Weights of a small transformer language model: 4.04M parameters, 156M tokens.
MLP neurons of a small language model. Each row is named by its layer, matrix (up: input weights) and neuron, and shows model dimensions 48-143. Each number is 128 + 32 x the weight over its row's rms, rounded and kept within 0 to 255.
After each neuron's rows, "fires in" lists the words (lower case) most often at its 100 highest values on Wikipedia text that the model never trained on.

L4.up481 [112 106  78 179 139 108 145 118 103  77  82 108 137 129 110 238 121 152 108 109 167 164 112 147 155 127 140 137  69 128 114 126 158  68 157 113 108 175 160 118 162 136 186 119 185 133 124 130 184  62 119 148  86 150  89 113 140 132 119 106 156 100  43 140  83  72 134 176 115 128 191 153 124 113 108 171 141 154 200 118 123 120 125 104  72 101 152 170 133 131 127  50 121 138 114 114]
fires in: "in"

L3.up138 [137 163 140 103 169 165 108  97 152 123 111 148 128 121 176 150 172 146  76 165 142  93 136  90 138 152 186 102 108 139 150 106 135 119 113 100 128 101 136 151 100 117 123 149 202 154  75 131 107 125 167 122 115 104 152  61 188  99 109 100 132 121 146 162  85  93 206 119  73 211  92 192 109 189  99 121  74 198 140 142 107  93 150 106  93 146 144  96 133 188 113 127 130  98 117 144]
fires in: "to", "of"

L4.up618 [ 96 148 149 121 117 175 125  68 103 129 108 128 117 102 107 134 132 118 157  74 147 132 132 132 133 113 217 150  78 119 173 111 134 127 107 107 135 148  60 107 145 145 129 111 131  43  80 165 121 128 176 135 107 162  90  80 128 144 133 112 118 136  90 175  76 159 156  72 154  91 142 143 110 127 103 145 104 186 126 158 126 123  99 145 164 137 134 100 152 192 110  84 185  60  82 121]
fires in: "be", "is", "i", "gets", "to", "gives"

L3.up34 [117 109 120 117 148 165 168 147  95 160 132  93 117 174 124 175 120 112  82 101 161 149  95 131 123 126 152 129  85 127 129 133 152 121 167 111 173 167 197 135 128 229 182  62 125 161 115  97  98 132 197 161 106 105 115 103  94  76 180 130 122 150  89 137  48 114 143 126 170 100 138 125 157 151 103 122 142  68 205 100  86 140 166 147  62  93 126 157 137 219 122  76 136 146  59 103]
fires in: "as", "in", "on"

L3.up421 [106  74  85 153 170 114 176 126  93 104 117 119 126 144 114 193 137 124 147 111 119 167 130 129  74 104  65 116 181  92 184 163 126 136 120 103 140 165 130  80 145  52 127  94 188 144 130 192 141 134 130 120 172 124 117 154 140 141  86 137  38 138 137 118  74  89 149 107 114 122 142 130  87 146 143 146 135 105 121  79 153 202 116 154 150 118  95 142 102 190 121 117 153  98 121 155]
fires in: "its", "military", "professional", "foreign", "census", "government"

L4.up444 [113 108 135 163  88  65  71  93  71 165 131 114 147 135  57 173 181 128 123 106 128 153 154 114  82 203 141 132 120 135 153 172 140  72 114  71  87  87 169 110 107 124 154  66 123 107 130 113 118  83 133 142 138 176 195 109 146 190 138 186 145 142 119 160 146 148 175  87 172 128 130 147 136 102 105 139 116 148 123 107 125 131 145 101 145  86 121 152 165 131 160 104  74 145 171 151]
fires in: "of", "in", "1"

L3.up224 [123 116  81 125 160  85 119 108 102 101 122 167 147 127 119 117 121 139  93 129 114 126 125  93 143 113 168 120 188 131  73 183 152 103 144 126 166 169 113 120 106 145 179 112 199 105 103 149  89 151 187 136 149 120 154 114 150  46 117 138 167  97  77 137 183  86 111 113 110 117  95 134  91 150 172 102  86 106 123 110  95 137 141  91  97 112 152 138 148 166 138 113 131 118  79 141]
fires in: "at", "to", "of", "from", "as"

L3.up446 [ 91 103  65 141 113 117 172  78 142 157 131 180 121 125 136 126 120 165 137 149 190 138 143 123  93 132 130 146  82  85  97 143 149 124 132 109 125 169  81 183 158 120 120 104 179 115  71 150  98 106 174 138 104 139  97 120 125  90 140 104 152  87  80 140 102 158 147 134 181 130  98  93  60 185  80 109 169 108 150 179 124 146  77 169  79 191 149 179 162 145 104 107 108 118 153 173]
fires in: "and", "s", "only", "also", "has", "first"

L4.up347 [ 79  88 129 147 137 134 159 100 108 163 135  95 132 127 134 180  97 115 117 193 177 101 100 142 168 143 147  94  78  96 178 114 142 128 191  96 130 183 138 145 142 147 126 127 165 159 174 162 199 131 144 138  75 138 122 128 113 113 124 133 159 112  78 109 125 131  94 181 120  68 177 157 126 126  97 120  69 123 202  82 124 132 125 126 156  99 156 128  68 125 163  90 148 101 112 117]
fires in: "in", "under", "out", "though", "during"

L4.up438 [127 170 138  79 126 114 137  73 136 120 145 157 162 129 173 153 113 157 138 161 160 114  99 165 192 140 160 114 134 102 128  96 161 142 164 112 103 194 119 171 135  93 124  78 180  98 153 151 150  47 169 104 155 134  80 101  80 154 108 103 128 119 152 145 111 167 115 139 123 102 105 115  78 105 109 121  99  86 120 165 155 162  97 180 147 119 139 110  91 165 126 110  84 146 104 179]
fires in: "be", "her", "been", "is"

L3.up97 [ 99 153 129 142 166 104 113 109 128 105  92 165  96 118 138 130 137 139 116 116 153 112 136  74  96 100 152 102 105 202  78 164 152 114  77  95 170 186 129 166 158 148 105  51 216 112 154 153 157 120 104 153 136 124 123 177  99 139  97 187 101 112 121 204 125 154 146 150 147 170 100 141  91 126 135 138 113 148  84 148 174 114 104 111 161 139 109 174 127 170 121 167 191 130 133 150]
fires in: "is", "s", "have", "first", "also", "has"

L4.up201 [132 130 129 151 149 113  73 116 112 145 148 155 126 137  70 185 186 150 112  84 176 118 116 150 114 204 167 139  51 126 100 153 142 104 149 113  91  92 156 126  75 104 204  83 136 119  24 134  71 168 177 100 126 122 206  78 128 111 140 138 146  86  96 117 128  88 138 106 163 142 106 169 112 145 134 117 140 112  88 108 142 139 182 127  88 123 180 125 107 159 104  56  81 129  70 142]
fires in: "of", "in", "among", "both", "than", "around"

L3.up17 [ 99 146 124 125 148 112 188 148 108 143  99 120 117 123 184 135 172 142 124 103 173  79  83 114 132 103 129 133 120 126 126 137 178 171 134 101  81 112 107 153  69 144 189 120 197  77 116 141 137 143 139 113 146 139  91  87 143 137 133 136  98 128 153  98 123 122 127  96 103 100 182 157 111 151  77 112 156 117 209 123 135 132 149  63  40 133 146 107 161 111 109  46 159 151  89 156]
fires in: "as", "is", "only"